{"norm": "rmsnorm", "rope_theta": 10000.0, "qk_norm": false, "attn_scale": 0.177, "decay_fraction": 0.889, "decay_shape": "cos", "max_seq_len": 512, "doc_mask": true, "train_tokens": 831800000}
MLP neurons of a small language model. Each row is named by its layer, matrix (gate and up: input weights) and neuron, and shows model dimensions 96-191. Each number is 128 + 24 x the weight over its row's rms, rounded and kept within 0 to 255. Numbers have three digits each. A neuron's up and down rows have the sign that makes its largest values positive.
Before each neuron's rows, "fires in" lists the words (lower case) most often at its 100 highest values on Wikipedia text that the model never trained on. A number after a token or word is its count.

fires in: "him" 18, "board" 8, "was" 8, "department" 7, "to" 6, "is" 6
L8.gate427:115152103121110105126146108129152133165114108103156132127150162103144148146154151123204133134149080081116158132124135117076135144129190119119109115120134164127065125132103115135151132117069125068084097133170112190113126124173162154119132119131138153100156104136157139155131125085166129143
L8.up427:098156058136165124088113132117141153120111108138107141168114117129130145111166117154153166173128135161132084131144147159127139150145155103151133102147150114121148112102143159094113078122130143134099086122173172179113154098162128095105113125128135135127142144109181143122151117136113105185

fires in: "it" 13, "he" 11, "for" 10, "de" 9, "you" 6, "they" 5
L6.gate93:078139140142085144156115108127112109108133133126149145117148142146140128149139120119142136145151122119102132110117170145104105129129133135114105179114149134155140136110102091123163118125154162128134140149152128125137111125088095151167119158158135137159153118154118144133176126149122143140
L6.up93:078159116125151104132119146093146149127123133136140131158178117141144106142120123122104151127123100147143104124101102134139132130145122132125156121162138117123132129108148113089158095190145164104157150129158149118134100137114101113154095139105132129142133086110152127113152115190113076027

fires in: "of" 23, "near" 13, "to" 8, "the" 8, "on" 6, "at" 5
L11.gate430:097114114064144123172128109138144140149129127110155080125130147155122112133147162108140158127191131156148123153139130174111100118151123136128118133120109122131099141139097115089112133130145082122131126071132164148129189178136137133131130122169116148154144159150112086095158171111122116148
L11.up430:108118101109139119130110070102177141139130132163132168166107116115063126101145164127063130177139093111158169135159155149094128126116140155155134120081144108111106140112133127095087110140169116107137109147126134085140139144100189098107157133174119125121132131137119102147139135102121142122

fires in: "of" 17, "to" 17, "a" 14, "his" 10, "after" 8, "s" 8
L8.gate432:141110153151132116149117108167147154130092118139121125114122095091169144136110126066109129154120117130119142180094135088103146107135112090122079101088122133130163133185114134172147138136155136110116112127102121148073119140114142135107161090115112112130110138144159114112212141123146118121
L8.up432:140132105141089141118151153132090155106091141129135120182107156090128101183148127132127111138090149102125132122126090126131119108124108117142165122173155128135163102121082138105121137140144130126118151148143090119086106154112134079114118128140119115125172152125130146097124137111141120129

fires in: "of" 57, "by" 38
L6.gate327:172142102123116137108114124142123101086135116110112141069142121140165116120109135174091133136136115110137177169073113093114110119153069103097104170073115121101115146120134119130139139133117141130155104098133177095121153128109137125104106089117093146091100137166142116104152127130119114162
L6.up327:140157130113112114144127109100108127098151165100130088134127112103101125129132142137146144114144107140108150123113140086151097104150133107116140127141137131139118165145108144152127110137159170145111141188142118128110138120135098092108117118114121165102143159130156102110078086104158100181

fires in: "the" 26, "his" 17, "in" 14, "to" 11, "for" 8
L9.gate319:119158112150109118124134096121147114131081132146101091102138144144108137098189114123121132133099133126170183142097107082121107134132150128170159098108139113129138165114119160113141092122098167117131116118112106087130161143130077104139089153114124141087136123153169138105170120123149156147
L9.up319:109147112114152140114121138087132125102114125177129086146164128123080135095133152137091118153118123138132186115122138115108107138160168127156161162142147134144122132158145146106103137158107099136157123093136128164166125112133204128139147154122120128165129132120105140104121155141079115113

fires in: "was" 68, "is" 9, "be" 9, "of" 5
L8.gate187:146126136137144141132124127142087157136145101123150159102100122104113145172119156195132165179093115139124105126121124103093086148168130125135188138155167082150122164154111111116125132115133142129097135125089149090109123125139164181144140122130137130149119113102127092142160150110151142146
L8.up187:129158089154125126104125121120109146127107148131167111148117107102092102156123137096176111130097083100118133125156158132156118192172132138134145160098127143122097132124126132131123135119159141118112172154139123116149089099093139138126141129118149162091157103133181100162107123117131126150

fires in: "he" 30, "or" 11, "well" 10, "they" 9, "de" 4, "ignition" 4
L5.gate259:157117151129101147084130098155145099112124146132147142135144111096137123081137139151112161137174144110127138123146149149087096126125125129180149145136127116082128141166135121122170127123133122135139112156172135133114127136097128068155121128116135103108118118133162141120119108122176174132
L5.up259:144133167142157136114163114111095120134139119120135127114156154132171117106132136132114182128165125117100078110145109099116112155144116149120095137110107134132162120109146147127155117120144121123071128144105139123146143131092120121133135157095142114137139149101116148124128162106062140069

fires in: "and" 46, "to" 32, "him" 8
L11.gate395:104166093124121114165143093127118097139102149116107167162154151132096080142122130151141118113130146137136102099161132152136154171161129177099161141094124174121152148109126104115142126110128146142112148113154113150149124116118100122078116106148133142160150165164133122093145141139173163145
L11.up395:109142112190103153130127103083183149131100130134147112154145135132131147158129108182143122149131132155108131139107140131161153088148123135144171173148093134121166110138164133105107139106112162098095177174123105173099113144126141151102168125108133121134148131109139113138156119176166150148

fires in: "first" 51, "third" 15, "second" 15, "fourth" 5, "top" 5, "fifth" 4
L8.gate118:127122082135123119103123117143129120133170117155141135137147114127141144119148166116100140109091136063155119132134116133115112060150116122110087149133120124148099126143150138132144106108127115094096062118133092117130155113143098142159109147142130080088090083115099125124152154107138103107
L8.up118:122110095095139138167108130097122086153103147087121079096111088161154103122140118107165134121140154135134131139095121148109099113167112106141108132144077120147144146075108164146085154155140128095144131148096124134162105141120111129103092128127115118112166143119131127156129188114107072150

fires in: "first" 57, "third" 6, "second" 4, "is" 4
L9.gate148:131160082119104129162096102101111121112113118119138135081143095142146162126118113139066095135142107111136178119096157148093103104137119102109131137119124130098137164122116162141175138135133139109132103115142087111162119159178091133125115086111121140155118108113150139122111154118129183116
L9.up148:123133102110137107126111120116169117156100139123115129126112115086160103110177162122134086155083137157098124141105096113099098144105142166097094101192159126144110084094133143140128113143139169124154133163087142138136126156094137159140070125136147101107101096093127133129110100121108128184

fires in: "such" 16, "following" 14, "that" 9, "the" 6, "same" 6, "what" 6
L9.gate458:171161130170119108093102131138084116167156129115134090130106121121148134121107090090102128140151157114166131129128116166134101103106115101153114110137132143120127109128099139130121116146101094130133139148082123126148143090121164162076148126135117107129075126141158106131095115075149146091
L9.up458:130184139106139108119091117156089111090162133179140139146178099109143100084142121101106142131124140138125164108126116073120102119178137116143143135161143110119097151143132160133154125139096149125172131124121149151099102138126155129140113133157110126175134142123142143134107144162131127112

fires in: "to" 18, "the" 17, "of" 15, "in" 5
L9.gate416:139145108123127128142095160142094125152093155127116112132138102101118145119132129148116129180127132130126198141106092085139101130160133152145128131122124121154127153109096174140099123152119143151150116102080115105159096193123132122139105149119109140117133138096155150056167127108170141150
L9.up416:148155115120148167144098093114153136104074136089083103148092126106071136169112088138152117092137111197112174101091112108128130110122120123169132128129125153132112099094131114130122135105103123113112167128136134111126150123130125115106147129148104169134156180152166144103192124156147125140

fires in: "had" 16, "was" 13, "then" 9, "being" 8, "is" 6, "were" 6
L8.gate13:106161098145146163135128121104151097135165121100161111101101108134149085150097136113159116128135149138152104094120136126133116092149157131107120178162142112181158140130148123124183106133118104113081121105103192115138139123100159168129107093163180116131115139123110150134096106118105121123
L8.up13:159131138147119144123140101158145141155157138108118137080141109092166134149150155171119089147124126096140149155178116082156091170153164165141136109113122112148128133120141151134107121169104082178127119108096104085102201119111128129138120129172139108128085120118095109090147112108147148079

fires in: "on" 29, "at" 17, "in" 11, "for" 9, "with" 6, "of" 5
L9.gate369:136137142127131146129127144141142169149169123146141092112109141118093170144102140134163136113111100083137113102145135141120130140100085135144143107086131131140111135102120116122149130159115076098099130103132136140123110128176153147152074127116092128133085130134109112156138164112102101121
L9.up369:127117141089068113179096139099139116115120154144111094145187136162133140167159095119117100161136130122156112147121115135091099133106156148145148156103109108152133101124154127089117177093109128174133135136156107139117118145125113120081119104123152134145163148119130195113163143148119136152

fires in: "was" 52, "were" 12, "came" 10, "is" 8, "are" 4, "changed" 4
L5.gate358:101147120121108080109133129134152119174120122153096116147142132187145171121104100119146135095098093141135135140162099113118127119169142123089157144124096116124112157142157150080115121135121115165105080145155089137119099109126157111140148141134095123135117124112142129093125111106091128110
L5.up358:119103114128165109133130140109125116105176093151121172183156140057132169157096127100121129132125126117149158169130112114130098133132124146142180094107164131113132127176111135138123136079144103088138148137124112108122136125131135118149108062137139104123117105102118173134132107111142164119

fires in: "of" 63, "for" 25, "wallner" 5
L2.gate368:088074093172094115165139122137143128118133103113131092123150147121102116140141130169109111095111080193081121123163168118108117147158131158140109137130105124134097153146123128166131147124150161119097139146113121137167148116098086127133139145150131145121138098124144153085143114176128120095
L2.up368:122149113143139128126146121155099146144100155153132181126172137137124171140114173146080134132120124103117148162130158123113114128113135152119138144130147086145124132127137128167115140147137102132176103088128130120125099135110168061119105125113078127099135089126139089113078098124145091111

fires in: "on" 54, "of" 6, "in" 5
L5.gate446:135137143147142149169145169124194113120155111110146162105127103130134141127127124115124119126116123097122156146110130110119110164114161126171154091141117092169144115085145079132135115165195121082173114056158145084125160144129117093148121108122157134164137120134143129068169107127103109147
L5.up446:126095137119136138160097161132094141145129152135134137099157129157090090117133142100108118143081105165125109139131134157105119179129141104157089116096111123173145119094124104112113143131167115131126130115159125089144161113131103115121136149110132117156100084162175174094176106156122119151

fires in: "in" 91
L9.gate278:170131108140131094157106161139117130078114152171121127093139140132066127131162084149097168133124116144101141149092106121127113141113146149138138131145173103121172156115131155119157132125121108171133098143102157131135178157118121114182150127165123100120142103154096160145091135122135163100
L9.up278:125160136140147082134122102116130133146162126116112120152143110158104094146141125117151123125123145133134106139095107144125099136136100107150116168150143127183117107128154087133160143130158106143107128125120094144173100143137165144115122145149138170156104145114134115129157137149127102162

fires in: "de" 17, "of" 10, "san" 10, "los" 9, "la" 9, "at" 5
L9.gate287:124168097116117111126122119086165109141142150136110105127137137141095101175118117150127127170187110204127139135080105151104107145116088125152132167078123098122125147107173122163096171143129135087123127155117146133125117140143077134087124155176078123164157163133095105097157107117103106122
L9.up287:152189143130078115116124129120090127147144149113124127155146136115105125140118112136125149128149095133135166109104077137112098129145098154132109124087150080116093122140120102115154158120157129133080143180124126097104139186095165104139148135151152112137165151108154131143134145107155101131

fires in: "on" 31, "of" 19, "to" 19, "at" 15, "without" 6
L9.gate510:121157118131116130135113103122150157109097109177098122133166119146137093114177112122167114149127137138116153135140152092146102082125142138134139116151114129166083144190115104139114164161147145124166114109134168105144147110094079106109137147190123107137141089138157112095178116128145123096
L9.up510:131176121138122096108109156142175125120122096147125127142125113092104162136122129120137165148124115158145121156110194104155104123138127135124146170115156111125112163146120113118102121112134153176138115110119067125150141152147133183149133135077140113077155176165137135099125110130102137100

fires in: "by" 66, "as" 13
L2.gate129:170102100107158144108135153181149100099135134148125118118103132099066133144139154086112129111105138136129133168124117147121134129129164089096087135107122175100103103115122118103159125129145075152124119126130095179094158155133130129095159116163147147161154140103117127100145141133103118131
L2.up129:118120102136137129110124160175119111126129116131128137123112151122118155115141167112137139100141125144098111151141148163113128095091173115110077099115137126094134141132114106125170154141135071153124119135152143114096172134146114101102153143127154101132166162091117153146087158117130095117

fires in: "is" 49, "it" 14, "was" 11, "a" 9, "an" 6
L2.gate385:130107112138144130146127163170159155075130186144107104086113116143105160153095155115087078094138085138120128121137123100124117091178085137175118119132118100141099128106143175170130166141134144130132136145127150139110141155121086104142061109109132139144085108104136163131111127136102091133
L2.up385:156139143138148107109149165134154166099174132144107128108142120138126131175125156109138133123096104157129131136181148092109127072117134122160128120109133155136097117142109140150152148126100131112093123152105139153115178149137024110162078110113125108152100116153141117131130164129103120122

fires in: "was" 76, "is" 4, "time" 4
L8.gate91:163152134135123096136128160171111140142101132125092134196174137134096166130102144163099128144133126110129116136136111094185096136155131116162140149114141137205133147123113166143141149100107105125106083088083098097140134095114109141149130157150101153138091118144116102108123156115142112132
L8.up91:132158099123121102156125140096149133138125137160146137104130144104117144152123122091140151165130094110157115124119181132105123124093165125126099126105135107072139123150129100136110103133169131148107170123161133111120134142162116107104125074137161136154168097185136142123142072127110164107

fires in: "that" 51, "this" 36, "which" 5
L2.gate204:109091101121120154119124143095158144121129129103169143157127142104120113128136099111080125067137120107135111086151152126166159087142109120098093102147090113118096170126070137129115161152107135117129133127152144139144099152091104100146135123159099101162140173154109127138112147191119146169
L2.up204:140146131107124152073095133122114130101136118124131153153131148146102102160148124091138133125150122128133156130148157122127141121083127168107131142109164137115121118132122169138136174138124107125114180125129098118089161116118144100092128145142120151140158126149127152102136146093158124131

fires in: "as" 94
L8.gate335:138142142140180128152088100107122100101187125150145108135128084108159110117132109149133125105102115126138142106157100131146152127139093151081102133113149100165125166082140094101111127125117090137117096123145072152136118095141140127125124159150136138090063141137128115149137164098139114091
L8.up335:157107127136142083128133081131133139112108099129123105079151122094126097145150117174131111095090078130100164116110150127152114113149126131099113182104182119144121146157096110129145160151108120110126112108113127134133121120132140131152128125161142144099105119124111110158170111161144086098

fires in: "being" 25, "was" 19, "is" 17, "from" 14, "were" 10, "been" 6
L6.gate263:138122126144081116111141131125159122128099146136163170095095142142114129178165166121164118175164079117120113142094152121111144151169142112127134155114155110126112138114112105115138127097120118103107142113097129142086136123062180169160177139129142126141151104117147114147136053169119140108
L6.up263:079155130155128112089146144112119157124128125129152125077116106132140150156176151087141112124123086111124136151111132117144128167090160121152163150099159109151090182185146143145107143108136112100092152142132130103146172115106157136142122165135119105122151147129167138119143125152071120102

fires in: "in" 22, "sir" 11, "january" 7, "mr" 6, "by" 4, "april" 4
L3.gate318:132168126138112162152090159172143137096194194150143121150178160140081116131155099133145153115111105130108124114119115172094157133134135133122124121108160156112142140119115110128163146115095081133062114096120080135136130149134146133116138133177134144136139138125074124072123144131118189170
L3.up318:180138123163121132147101166157099193114164176134142144149165162099095107090111161128127173146115119163110097146112089143104140119125150168144109141110103124123146114133160116144145161136117096121083137072142095152119137147105131129162132137136132135133129124114127142128150130161146159126

fires in: "on" 16, "from" 16, "to" 15, "of" 14, "in" 11, "by" 9
L6.gate510:111118077147087128124143163124135132118125103106138126114155122170089130124178096111119149161120153109107145113138122107105119137113168054132155115101102104153143130145097128144136142139110172147158125105150096124119094097144180110115123123135132123143167156112166117166191111084133108127
L6.up510:123098141143118167118106142062165142093132143155144136153120101120128174139149103131107087127148101118131091163160098126126165130129138103131138137127099121148098154201172183114162121153124117159182145140112111166156115132138144123149141137156180106135101126135130090133166113122127131146

fires in: "in" 22, "from" 15, "between" 11, "during" 6, "about" 5, "of" 5
L8.gate138:144154113111111094176152118156148100125164156145131169152124153139152133124180120150116118149151116152110130106139102110135104142088118115157136080175144104096111125139102154096155156134126135128107092091138159099142141160094139141145127098168142099110143106125116145130197124153128114078
L8.up138:158112100111097094166087123147131134093149123178134128133119130156141078155127110141095106082122135129092087102143138112184119136100142120134102124079128150118129083124133128130121128130087113115116128136145097119131133137114134082108094141169123106079087100075113138141139123159137145151

fires in: "by" 19, "for" 17, "to" 15, "of" 7, "with" 6, "against" 5
L8.gate53:116105124098182160163165120133183140175135171137149154132138148112109140115118112169118107150155124161169095102108117157127106126174136105128083117104132181126087146124117101142100095157093129144124195103164122122140164184140131129115147085102097142155148107156126111128134134090127167095
L8.up53:147145156086121138102119104127142133119146127128133107149142123106101129127128151157176127177133130166135138196125117130118130088125145126118103113112111144162128103130152089160153160136135145128168131139161093117113163183177120138164120093120144125112182127115146087116135147125104139075

fires in: "and" 56, "while" 11, "or" 6, "who" 6, "but" 6, "which" 4
L3.gate406:156155114111168137118103142126100142143129071102141166156174123115165077129151095137107133149128167122140140140129154118106136104143096125140145116139139114129157171134118154084117142135137174139125131128185071128150121117099122114120162135181138104158159146143145103122162150112109130115
L3.up406:190135122175153102129130120143131141136100112125076147139133100092111109107140147116096142125139111147153160118091145141122140139107145133153130142148151133141121125099124131100141137127119142077173145132157094142144160116095176122150123119130132140128086173152129135089152145139114130116

fires in: "part" 49, "result" 8, "all" 5, "warped" 5
L5.gate44:112132146170146122117188175107129135112139133089139191176148138109196131123129131102142147130115143153146094070119081131121110101158116134118133085133093111158167122129134103126130129105142099111151142125133147120164124165102128147145129157166120097085130110089074144139117152130109076108
L5.up44:146108149161142131117122112110162117138110109127108089077117158088139176122099119147149136138149108111128138174114162134163149138149126130111129145148153137114105153136123177083148093145137140114155135099119137072117097118106133142073097161162118126124109114109095135129136147148138087133

fires in: "as" 92
L8.gate313:154112152143147134120123136179121101154134113113117112103152151133164189121141112157136116115149086131112122141087168143148109135129113140115119145120188133147118130112157100145095127124106114116128089151141156123115112117161117148081126129195131110125137116117092109188143099150104121124
L8.up313:165100084136131098133141119118119108148125099114112079083121151084134087171128165166153135141133092119169108119142118119182102149137144107126113161139146149100119125126133130129115125144113103080091090144122133108101083112078131119103145162172154133120153116120098152134123127177139145098

fires in: "it" 41, "following" 19, "5" 5, "see" 4, "same" 4, "11" 4
L3.gate63:125197135196087136150130113168106139115153128076105125157151167090135149101142113170111134078142153130135129122129140137130124107128118078158187127130109130094130107158101126121115127097091175105156132117113127115149093100151142110115152120129145121159113181131112140121093123124140141098
L3.up63:163144097107091149113146128145095156142137168137126098154140097130091116116108109144151121111113090138116116112125136083108138117159128113160136117145129164085125131134131154117142150108141248162148094106129122153124148097143152070149138156122121124127121151122129113130114099188139131129

fires in: "to" 66
L3.gate157:149120152133122131100125122132143143124112120138126160100107127173137120148162124115128154101113155139093135147118110170140214164134099132118162142103143108065086116133100110122120156163135142119099136132175128112121120089144142104114121139105115120127127120159096098122118119128145114126
L3.up157:142122139111181118121141116141147169118098100138113069106109152153135078162137133102143150155156147147125123131109102122090153116109099146118165093134161136163133141137131090098176150142124159114122139124144107095101167094126083136128094125127143135103197122134124108126120100153137133124

fires in: "the" 21, "in" 12, "to" 9, "as" 8, "from" 7
L3.gate244:096119152130150112152166143160107138105131152131188117127157141183104175170134186107126136122143119141079168124097122144132142121124126126116141132129175101143117108110103088090150136129143144152130159150159114162121145116076138128118115084126129132149150144109114109152130107128161113107
L3.up244:155150158155157130122149157142134181127131110158154124121141173145135077128123127128155139145140106129124202148144108108180105155154122171173168128114128086119150171153124140136126100136107107095144153138147108150138151110096124126125068111138165118146158130117157138111141119168169089114

fires in: "part" 32, "it" 16, "all" 9, "the" 9
L8.gate230:104100163142133165085154160140097092108135172136129109101129145169174143143147125103145130123107138121128095110136162136112153092128123137126126119138111113166112150077165123188141104120132143129131135149132133116146153080132152128131117201169129137132127107117151115137098113124104102122
L8.up230:146123141153164111123146102097094109110138194158100114107126109107164126122123133153108106099152142078123135131154112148200126082152104098138121107122120141152169135151121054103116161143147104081138102150076087146115101118129135129125130106158132113119108128123087106072122157121134088112

fires in: "following" 20, "time" 12, "same" 6, "years" 5, "it" 5, "period" 4
L3.gate271:172124120097091132119118126116169132117151167117114160175145141133144135073130082078134106125150079086150129111135156121116134115140106122125126134105153093093136099138175140114131136097057117091174096148082133114154127139140125139131118082105168138129147141144128167129151139108108165175
L3.up271:180147156104094124091110126153118142089179127166145107174119115126164154118111115173122097122150157137140120078155122122136138134122143144147119117124181110097087142151130164109102136107074119175141093135114118140103122120130125127094116125130094136117144155170097126122110140138131124136

fires in: "may" 30, "march" 15, "april" 12, "july" 12, "june" 11, "mayflower" 5
L2.gate194:132091100135145137194107173122161084109130121140121070141137117156149146135101140154122108109173131130093088132150141096144101098134092106134093121116148168146148156148083093092154127140105116075129164073121162122110144120143141106102124160132133137105129114143133168137164156109137100172
L2.up194:157120131135141162116126110133116090099142127151140132130127124156146108071136126162141092131109130140118158152131123104131101102136147141167121158110130164155136162106123104114135134125136115134147164151152123136086145138150143164066160096098164129121103136178109156150154126118148120145

fires in: "in" 49, "of" 33, "at" 10, "from" 7
L5.gate110:153107104157135120114160132135186100124106138209160132166136130145099130146162132157169136182132136116143132125087128151136113124105115143141210125105154117148129155142117099101139124108130121145158119083122137142155085138076103168119106134149116146130130105118122076130110117122105158108
L5.up110:143112091132118120151166103143146126129107144125076117145140133117139095146136180129145127122100137108119062116121177119088148135127130108128158115100179112145114136160167119137117104103185098136145083129123180136148149136094137101109146143112079095159100086136145114077169113133104137133

fires in: "march" 17, "april" 13, "september" 10, "february" 10, "june" 10, "november" 8
L5.gate48:093130122145085106158126144102145089153102166094119095141127159166124164139105115107099117159141098149138124123166149169117119121142162123133099097102087107114113175131153141118161154087123126162158158112130167114134134138117134139117105187131068139175121120108156143110177154131116133132
L5.up48:103131135161114150130166097124082139148157162104137126082177151105132125124098151151148113109126137130114147147150140135134139135144148129130153123102123114080072179159136146129102149137089086119136175135169143143116149111114107165115113076152096137141113098140137125137147127144113159160

fires in: "of" 38, "for" 19, "from" 11, "continued" 10, "in" 8
L5.gate131:142128105103097119117109108170116113092122130143087113112147122144112131107090126129102125136105136108135135134110087110092082190122157093130141114123148120134134150065099191122094103133138188132110098116143135111129113170146127069137116128124082133139163119133165156099115142155131111137
L5.up131:122115082109133097136143117186161159189092097118125072129124141126117114144169132129147139101141117099108156149106114085149109164120144124142171088095133105129113122118114163117077136155140139107148158121168148115114111142110115086118084133074102143134161120149118106100137133115128130154

fires in: "of" 44, "on" 22, "in" 10, "began" 7
L6.gate342:101098156142118131081112108149157132114111133168151141153128099149120161098149138146099131138093104111154136116111117109099122143118097135118173182152136121144110138124173126138142165087141132150134142119138167128115127160132110100109170110126151124066123107116116138059133153114103158104
L6.up342:115090158133103101105162097092170146129113192112174157154125126099155113122129152146133100139127128131162147100133110114134070173123110158143142111115158157150128126137165144140116076144121107141136126136099159148118138162189128097151130124140172092134155125166134093103172158153110120107

fires in: "at" 19, "of" 16, "attended" 12, "from" 9, "to" 6
L5.gate2:106124112150159134142161114150127095122063124180158116141131126131101118156103120125152148138125119151150163133140141135126145137129158111100162128128137141156109134140147107103073118156114132155093153088190116186149077114141119169131143157137063123157107085115157126131137145096065111121
L5.up2:137129120120121116166116102185117111126095165174163130161098139145101080141142150116122164160098095147130161155152153117153100167200169128141111124130126160171101105131129114145099098119116117104122163119137111138134110101126150115131131114160106157128083112081094119143136134108111136122

fires in: "on" 49, "in" 13, "south" 6, "between" 4, "above" 4
L5.gate355:162135163131135135146147153135114125148131120102129107111119127084089150102120112117109158125160118106122155123178153124103102077144120155128113081105145123109142172111135130125145086152198118131177158111129113136159140127138130098126139135123160136168100132065119064155141142148107124151
L5.up355:146102107132134084189122128132093157121127143125132144125142151126124112179114126160130156129167136175109108133142151172155134162124083112135154146123104130123117106150099119085096121117111137168115142128138164097131122116144103161130122170116152115125137111184112134124126098122102118105

fires in: "also" 55, "later" 10, "subsequently" 7, "to" 6
L3.gate32:146193105119132106153104108166166123144122154136162151106123116154146121102142085117156150121122132118107169125094115155144162084140140131124134099113118114121139137079117111104134111145141161084133139108100112166145115098087125132086131167116168132137092159179122134137118185125110164096
L3.up32:167184100108114124094098121163139130138119191188116113121158115160149147093151107112099136158154152184129154086118136076101126126118155087130141148119136097098143136139162149087135129138110144130131119106137126148101157128146148113094133146138129175068159156119112146103108133146141118145

fires in: "january" 15, "november" 12, "march" 12, "october" 10, "april" 10, "february" 10
L2.gate16:146082119159133138143164113142138128111118154133140101117135123154130109112154112145156172115117160138145169111204118111074126085145106166150076106133143169117158134109142117124104113115134155110119155161156141138166134070101161186125101126128119120109133142139093130108152164144086118145
L2.up16:142119121159156144107111117162125145113112122133120087098136126152124128084131154179139123112110123137107153149132157111080136101120110135162108149138121100078160122132156083120096109106144184124164141127125132130150127130153129157101126117091079134104124095146121160137144159131137086179

fires in: "and" 82, "or" 17
L2.gate431:114171096127125099160061145117130089138144132124130207156129137091131131124165077117153155128123107133144168119096156150110159148121089129086138160120099130140143159130104116102126095126134159135141131141158116106143119133147076138123132151160141137170128124128128108129170138140136137123
L2.up431:123187078134148129106109139135131063136129116142088110130122113127136132136138123126153125142136125132109131138103122122108155143117094120093158137147170135131139073097126142135130109139096158147096144128126115143126113122129140134132131130108127095130135108070108084157092086139106117138

fires in: "of" 27, "after" 21, "before" 14, "to" 13, "in" 6, "from" 6
L5.gate393:120127135140125101117102115133138146120123140150113159132156115137126122155154104121101141079122083123116139124079145129136085161142117132131144132129134140145138133127122144114189156135119157112139112112111121122141119132137202136150138109168159117108123130113117122100170145134147117124
L5.up393:125158136110150106127116158095151165136113112143049137127116127122132109130150117119124106070115160109093131135142092108156133125117122150126138124108153137136147145120116110102184154125112129068122092143099154116147137117134142098111112138148147166135158111123165130097168157144128143142

fires in: "to" 17, "from" 14, "early" 12, "of" 11, "around" 7, "his" 7
L9.gate477:141148134151156112138128086113163127154108107146118118159112124125165121128136112161056119144141105154138147127113082091133139159148153092115153144102131151166159129110122126139116118140117158145125124116124116167104135086083121138119093158098155163125097117120128157131117129155117121085
L9.up477:158154078125136103169107111143120157140130115156118128161123098136121174135166130094134157140153120130172185144165163147077116110106157110140103134099112137140090175149079154128118152141103120124095115165109116109150122188107174083144094148149106108126149112150154109140144106134135131122

fires in: "of" 72, "the" 19, "t" 5
L6.gate376:123132130080146097132138119159160125122123124113118124112090128110136102095120123136140135103150104158132141136104117126118121158141109128105099128143136136148086121096114123133141109165150135134130123142110148097098159146134096139148150132124073138159132124116130150124094193090138094115
L6.up376:128124128161113143205114110160109146140113152118127136139111113121112104154106170130125134149162134106125130118144142105126117091123097130134142140140077102152108110139170175110128081125196105116125169130113117108113133155158140138142140121121124147114138164088134127156092145124109142076

fires in: "is" 37, "also" 11, "was" 9, "of" 8
L2.gate356:131142130125134100149146129157111157155118156058084161122094141183127155137122137109146115108141115123146105144154121115129120133104130129147143148164100113144096144105132124130152130129133171091117116075087149138124130152068124150153123214127114119115075151126121149116107104141126116129
L2.up356:134120128105135108119126129154108108124132073122156115130153123149182108127125138130147125140146113164143162168120122113102096076135119122152163085124134101125122161151130133148129153117122108122141136120122116104123096182124098103159090107157114148134099110132159144073123125098115170105

fires in: "and" 88, "or" 8
L5.gate261:166153121140131164120124110100140104151129120147086122144093145114152116126095150123158141137158126121123146148168141136128154099123162145159131136120097099110121111134109116085115155149153074125150138123127129147117176126087161128114075143199121129132144128161130132108099103112159140149
L5.up261:111132157128150103135141063110130102135103145155109138169127104175102209116120135154122148128163136073121110122102132110120135079174087120162189128155145145090149107110175111116156159112137129143093109120121124138115138109121155104144119134105147108121132163115132140102132128147122139112

fires in: "it" 52, "is" 41, "was" 4
L2.gate149:171137097132091139100131147137151136131140147110137133105154117154107124108120179146099091163110117133142116109150118091134150067147100155124120069129123106094116131116137148113153142129141169116109157090116146151076137114091110119174127108153127084115074098131145157150117116085089131111
L2.up149:141155137123148106116139151150134092074138156153112135122094125126122128110121182156113065135127104125152174122094132115135140126185106154145105160126134109122089111126168148142132141133062135122145141104115120098147097154133072125125112090138132164130131129153111119120129106160115074157

fires in: "the" 91, "did" 8
L5.gate482:113110170100147151165165145112110095087140157153132118130119109122161130128164144110156153148138133127124112167140137156118105100131137096114106086115144130136131170083103111155160111096118161135124132109088137137099104114158111145117170106138142155105156065106168149127116127110130049142
L5.up482:092132153142138144155149153124077159151115102158093158097171161180147115163137126124084134140143117150137155123148123140120142094150079125113134107119142160175164137142112133121116089112129116164125143102152132092113159131143134133146121117138184171110149144125127160142126175085127156110

fires in: "which" 40, "that" 35, "what" 6, "also" 5, "who" 5, "whom" 5
L3.gate456:148105106112168116136115159156137111083161109126115091118155120148127134083117120088108100120131092134124149087141146111185117104122200128115089143103126128128083162115124085149142154148117152159130134129096144105157109112140127138157144154151111129128109163125082131127086150119120166105
L3.up456:145114118121141121102174161125138151156117088149121147112087151161101117144161152076130113124168134105186148171176163156141053070135113173139194157149139167123116119134104122108110141110147179132154133133117131108172122109118135094155139108147118129106090118125119119162127163102125132088